Weights of a small GPT-style language model, trained from scratch on English Wikipedia.
Size: 11 layers, vocabulary 8192.
Training: a variant of Adam for these matrices, 503M tokens, 7679 steps.
MLP neurons of a small language model. Each row is named by its layer, matrix (gate and up: input weights; down: output weights) and neuron, and shows model dimensions 64-159. Each number is 128 + 24 x the weight over its row's rms, rounded and kept within 0 to 255. Numbers have three digits each. A neuron's up and down rows have the sign that makes its largest values positive.
After each neuron's rows, "fires before" lists the tokens most often just after its 100 highest values on Wikipedia text that the model never trained on.

L8.gate745:123130139126108139158145142114134100146155131132167152165180117142107150133131152079165118130113187118092134144114109142118161113118117071122102117131131131107132187131142124145139148134112122140147137143098122139134140149116122126111104109115117159169119118096114171156076142144129107127
L8.up745:170112135121093085101134110158124173133137104109164149165106130090114104124116166107156163103148148137122154104108114138115153137138142118124096152177107167082102131127089121148109123134179181097123162150106093145147150123092116147144174147117125170078124137126164164150142132144092116112
L8.down745:073125124114128096102126131141102141101116105150129117133135143170158123143120131093125168158157145129179167114101116117103162139174088111145100071163110127126147135132147088126129118154148108135107163132154193158177122082121098140122098120138130055101131107134140114149134140070109113142
fires before: "4", "5", "3"

L3.gate626:124092139108110091108107104135127093119119116156138136159094140113127109138139123106116105147098177132104147136108115097090170139141123151130157164118098129136113167147095176125138129133139114108184122128107116085146164127133097106128121158166107146098174157107116150103096088134151130165
L3.up626:157122142140118132133113146111118150148095118108142101125134101146065098069112147168162132137124126136102113172136093141164109112128110110167098155140119145135096114154097104128123119158136131120129101140164151103123176069148115113104155082139163144155115093105163134174071150138163158107
L3.down626:138101124152110093094156133124116146111115129122151117148137135135161122165154127099113107142137144114122112131076109164092126144066151126154153121105136113146160089130157126147156139122139088139121137150103153160091154098116160118145133124123139115156151153139115148069140111106151180090
fires before: "2", "1", "s", " "

L8.gate599:117153105092141127096109126143114079135096109109160138143127077101112125136146166094145148105104139135117133123136188156099135158112159109092142089102115098131137139157169146136123155161173121158148121117121114140128136138147110132149097125125118199153140171085132138156119117099107097106
L8.up599:121111113169104099159112144125138108123112112138131076089158147144118157115159146070143150143131084089131129136160091087101093130130113101159121095113157109136103145106161143079144188185153126143162101170125121111136140148190097152156122134147129118123128147127110119113101134134102099084
L8.down599:114114114160135088102134152115136175132101133118104113097079136115103130147128149112090141168123108122159089124145137116138123126074124137148189156162101133143128156098156119141118133144151117161153087138188118179137128152163155102135148137146152114092082100141112086127143089133108111133
fires before: "1"

L7.gate234:102105141174145143125142085100148120121116159126116154126137114095149083164177154121136156095126160117129134133131129168137121128166138122116136130118102136150120169157103182134140145114127112114136107131120103117060162131082130181164118128127069171125134109143111128143119141110128152077
L7.up234:099109172161100138137138080131116156126185173097133152166105099146102097138122142119151142135141149113139162135126133135153119113148136143106104169119145134140117132149119134143132153149161102137130093123119117097093131102112156113131151121149086127146120143100128159165139105154108141089
L7.down234:146118179112107118092116156133164089133100110131093066163088173162124110122123116163137131130146125126156113137100081145126086103116145156158099150156120115105155106141120097127097126086119163145131147142136114090120096142131133141176132103124146143127125146130180118108112138140148120146
fires before: "2"

L6.gate209:113129094126131131123173133111119160112149157108128152139155113129106157156128162162153112128127142100150113103134118099156153098121164163160129134112107127095171124157135124116109128130136129093135114141148080081098139091160160147122136148139086122160131134107113122103139154127100109126
L6.up209:087135171096122158129140111167091142134161111079124099155188113162149126127154177135163147121131139121123128112097146094170107181147163120101149097127120139092109110140092121145152148137135147072122093144104134126119110144122155150174144107129119142120107169122153170117088145106077108087
L6.down209:114147131173156103127114175128149187113109127138131149090154165126131162072098138121142124100101163154169111091090143082139079117121146109121152133078111156151097132139132112149128122142104133109145113116121138115149118159094124125103164148113119133130115111096137175109124141172109128116
fires before: "1", "2", "6", "3", "0", "4"

L6.gate315:164094136164116106100084150140112108151115081155112131111114137152087120144113114156145087131115146165131163139105124113170112112120144120096163157140132146096128120137126144169134129184129152130150143112170139103127149115106121112164132117109132111185126144112097122145082121117111138127
L6.up315:110135117129133127144141096072131110155163114183156136153058112090148099153149147144165129087103168105130091088152129145139135122116141124130146136120110135145168129121172120102108161140121123154114111152116153111113093140106116098133145115130085094143134161114108113158112167153164159162
L6.down315:106148152114149104127115138120117127138109098145094106127091150134144118082097134110069161100123106182149128128119144104136101114164127109110108135131114103141147120124115111124099120103145101135118180135143085145113108113091122128146150092131102106118110152084144112133125146160110110120
fires before: "1", "0", "2"

L3.gate569:131183199186106117089120140095094087139096135139168125127124137121095140092106126146147146114127110100099128122157118077139108136122121135172123107127129154166137134135125135122139109098108136092148120145083099114150134111113103105132126134152130117119110147134132118133118156149139101119
L3.up569:128106090141115132129106080125114133108104121112128165159126133149126109137169111161127119167117124153136153152123112174112153151109121157131138149155114146103095118117120111097116113169120090131127123157155112117142121084109120147113161121080143128168111127091156125137116167130174126106
L3.down569:117123106144119115167135102092121121111200125143137185118163121139132129119140107078141082100130154191081162150184153133158149103107107077091104116138114110114163131101142100108165163134138141123153172129108143153124108133135136110110111110153124109090131126179128085129133148124151169138
fires before: "2", "1"

L6.gate328:104086155155104123121132143131110130129124115126181132137168148101108112171173144142139177110113100168108106114129141172128143105127124128109140137129114131133163108139153106112125115143097091145163117158139139128098145130131129110149138156155131132141121149082143109128099106126136138157
L6.up328:104181132121095143136144095084122135172122144134185132126088155162111112154118138194087114128164135078159163071113133123134087174153151109110139123143122119183128119173144116131134120128120083158137133154103121119121118126124135127119155099167125103096108159124131142146150117159137117112
L6.down328:136156106142108176120175146133097173169145111099091121123123146158136135158130107128106152140150138143133156158118106164146126148110137120108157110146120143126138130112126141084114108111137160172131139149140107130095109140148115116158122146122148192130129148113147141077127079134141141152
fires before: "0", "1", "2", "cell", "9"

L8.gate248:083134126148127118117104149120129107136102135134127140135085105115103107134131112136151111139139091147139100167117128132129134101116175103169136157152101104175109154149145166102176104122146119094128122130135134089150144106162095161163092089088134114101126139153130098095132116138102119111
L8.up248:092110110078117110145148108145113146131134139168146167138155133132119146165170136109180113148128107118112136119146148137163141104154154080128150145119109113154139144091093127111085130152147121145148101164108129098097110129118128167165135152141104107113114149097157098125089167141137151084
L8.down248:123136154154161089099160143147131116142121106099132093119102155125121116149114131131080140114127122116123158152085120129119144159135133111155150158102150186110107161152113108117153107112117093122154106104159117091115144072125113110135178101115190140136128162154114140134112117193099131130
fires before: "1", "2", "Pre"

L3.gate650:128117101139151079133100105137110089112147120149131126164125149154111112150115164113147130154097101149162168137079156107139167162132174101189127129124147145093143164120144169124132110129151139115117077143112147079106165094128105145092123153122129127137093110130106151152106127132095144152
L3.up650:140120148206115130144119133121102103083123132158159102124132133164146118134128086123111098126102154116170157181098150149118134106105120083102133152106107101135150110151149100158148129125152141120117124111070107086142111137159120127106121127131178150145117155088159145129129098121127123120
L3.down650:119144118112102097156111151142156112133142154151146145134139148173116089161087130101093124156114143106163159128155101131148100154149095152099126118130106124113096132143150115074163102158111145130119069092135126149153116143147123148154113146110177108159145095110119133128139088107127183137
fires before: "3", "4", "5", "6"

L7.gate509:141137147126119100103133141152103113090115089142153127124123092146141084104133142111123100148027152175141105153135129137142115130148109105136097109140108108114118145085141160142165117091152159113140139155113082141167136087102167095134087134146122151110083102120143152128144120144130142132
L7.up509:116137106145114148091103158155158111122120114115134163124081165125126106115121124167114093101098096141177122137143112110130133131159103117124093161119089162099113154100136114098129128109120079093071119152150086099137106133124132134121142185102140171151143102099164151142136163106129151119
L7.down509:147167118116129113138152086151143159108183145135115129136093132151126127125130121118098134136119104148126159122128130163091158083069116127127178143123130122121149158097127130126147125127149170114140145109125152123128166113102126124089131138150136091102126130120164165097147093082108146141
fires before: "4", "0", ".", "3", "6", "2"

L6.gate441:106115150125113089129149149091133139141122131112122136136166135135090148170154110102138137179134146159167153147168169105168114149181122153113121076137085162105135085164096098130098144142167113092177128154126164167144132106122144116136134107149111109155155156143142131158098122110167123153
L6.up441:144106138162137082109154129135138108162103160148145123139115106091106136149103121116143104145189162124130126122115109159150166102150136152148134140143142154126104149126096115136144125133125104096132133141125122125115104153113067132112092155156116130118124137138137153118125174147144149101
L6.down441:119118137134137116116153126133127110143187115125121135138164179122124156122117114118093137123135171113128143138124114118112087096178099091166149103086115124148118111150117062148107127080163178123125185141103167107155136125113151112127141134134122152155127139158120111161147139214145127169
fires before: "0", "2", "1", "4", "5"

L6.gate160:130114121153155104090133122114097110120106133146114118152126137094149086143112140151130164127150158146136152111131150168128144124128156104133126088101144129139136129111114148132146123151105138118189150139113137137132152095098128105113132113108179126136106162099123158147131126123131123166
L6.up160:105125156169145150138152108128106107150085127123152117122154140128145090143121155127164130126151105144149105108135109138137121170168136110172131105106125145137144113114141148115084173095119105096148108096112113121141111146097109161179139161156108092127109147108158147128129161126094147112
L6.down160:111134137115103133124113147146107142129137094129104136084146121153143126123121115091123129124131170123132153144137126114116102148157104082103093133145140106121143128140128145120150095091079133118118156076135081123133112152149121124138130118141148123150161143154128156137135104167130103137
fires before: "9", "7", "5", "4", "8", "6"

L3.gate653:111135148150099160095144091086131086143131170098146150174155105153147134103116130132126136109154168155142152077122152104139177125138154120131127117105090108076177161086131159151119123156118152110142133142123149115104159161168140111130075128130109171125156171129154149135099098095158083099
L3.up653:117125143117103123104154135151135134149110148145114145130142119113157115121090141109102168140131116152155147105135158080160065130131136111146112110144170093187126114138147167141113094154108145089151125093118112086107156099125130121149076145114097162138132187110143099147111122139125101093
L3.down653:124112132079130119155149110113144114114119139118103062115119163089138133121160083139133123118111142119132129092156128125118129119169109140114138165125106110107106117157159116192132078170133133145100144091159120102141115139109134161161095133127134087130108101087139139154122148188101128124
fires before: "0", "5", "4", "8", ")", "1"

L6.gate640:141155150102135146112162154098132145132157073141108119145101107159140134158172157155155140162081132142161157109151126094147132089154138108159162163112083152145152130127143150103069122110119121126170136123132129102132149115131143130157154159106112109119132095163127118130147123126157134169
L6.up640:092121160164096096134131078122141103124089145112152151123169076108140120110107144135175111174143142058151103105134139111151164107161119132136074147143113145113152118126108108108116125112129141088095135131088175141113115072144090108185152117122117113128113093116150089126111105119116116139
L6.down640:113154080119123112132155142129117112168074096156079121071089133122125149116122092121134117137092141127124131123136141143151093129088122135112119117105145077200117135080113104141094093117107115116120094132137169091106121115111143131156116107154116172101186112126132104096120107139176132126
fires before: "2", "1", "3", "9", "7"

L6.gate319:116140152141128142121138117114151116134106117146176121167132094092096149107116146137129089126107147094143131155157124119138138145115144141131119083138142125155172141107137145151129091147153114115157050118099162163122123133102135133167121177099156139159100122140151148137109091136160138144
L6.up319:119152150135119096119134119128127086151089106106123137173154145138102164142126103137135130172089142071164140090132136152187158136177104162154118105098149142177137184085130109068161160100145140099149128111140143114125102167122122145132122100156152149107109121137133120177096072130153111135
L6.down319:195135146109115164119114153143123149138131107129140108173103102156131120152122133132121109136121124138155109124128127128129142131157157127061137091143119090149100143146125149125124119178125111112124115158102147157114121134109142139167107115136133108119133123110130088116132155052135103088
fires before: " |", " ", "1", ":", " in", "9"

L6.gate367:129103162173130129083120096096170068079143121111129122110140125126101108156190142122119112098152196144103138116115152119122112166160157094165134114146116093124145160136166155145159104167122142132133104141147107119101123106129162161087075160144106130150127138102157148126136101132160108126
L6.up367:123106160147128132149155100089121104145094153176128121120150126142097106135139115139099131127166140059110145095149143069092124097076175056138149088146103147156076156166105088088148133118136141135147117139121156105120123083137122140114104145132123144146163122130129132141126165153130095097
L6.down367:094080138135115138151138154127135120107125121138105137147128114107141112150147089152070118111128096142095117114124127157127125117133125111072077091148151125127129119130134128103146130136172108117116180139115121084112105139096102107169115098122130126137172133130137105131120073207138163109
fires before: "2", "1"

L8.gate749:087104117086080128115116131134091098122138107136090186115128125105126112091132127135155138153139139165163088180128151127112155175132130113138139115162119138103141105130120128131122091143161138125148147114092136114117130112110111093133120128134131134124133133097151142147095117153117142137
L8.up749:120140139137115121141163119117106127155120107151123152145171154135121103168156159092115137134122159118154099103092143120133175120093157072166134131119091115121143092086109125121117101121142141115117153133120176132119149113124105142157070113156109146090113127128144128108133133154141138126
L8.down749:114149138135085107119136136150136129101143124113104150185127138121153137141115093133097112129143110149144107160133130163181116146153127108114107122138137135115175173134150129125122099119100165119082137110084144121150079122138134120123159103137124116117139106129164102118115104160124116141
fires before: "9", "8", "5", "7", "4", "6"

L7.gate476:102187150133173147098118148131149160150117143121115096132133119087139184111088118094130132147155146137119122125117156108115127154130158110116128161129109131148172149152185138124094106150106132136141109127106146110128173141113101105163143135085148118141133125134144135155115078111146098166
L7.up476:092165109131156147084123127163141080175145123122118144151158156115119207141134129119141137101107156131126137100150116139123094180113128102082144095120124162115094111134119154129155127147111131121113124130169130147132136144141135104140120108092103161105162129210081129118114136161160144168
L7.down476:140173125128140144061128114087079128123148189133121163137153136125131116155125133173120140097126133114147083160118117125128132131130156138149129155132118166116097150112168110105147122137142095095141126164142117119112103127117110138126133163181128150151089133091129179106139119103179140103
fires before: "9", "8", "2", "1"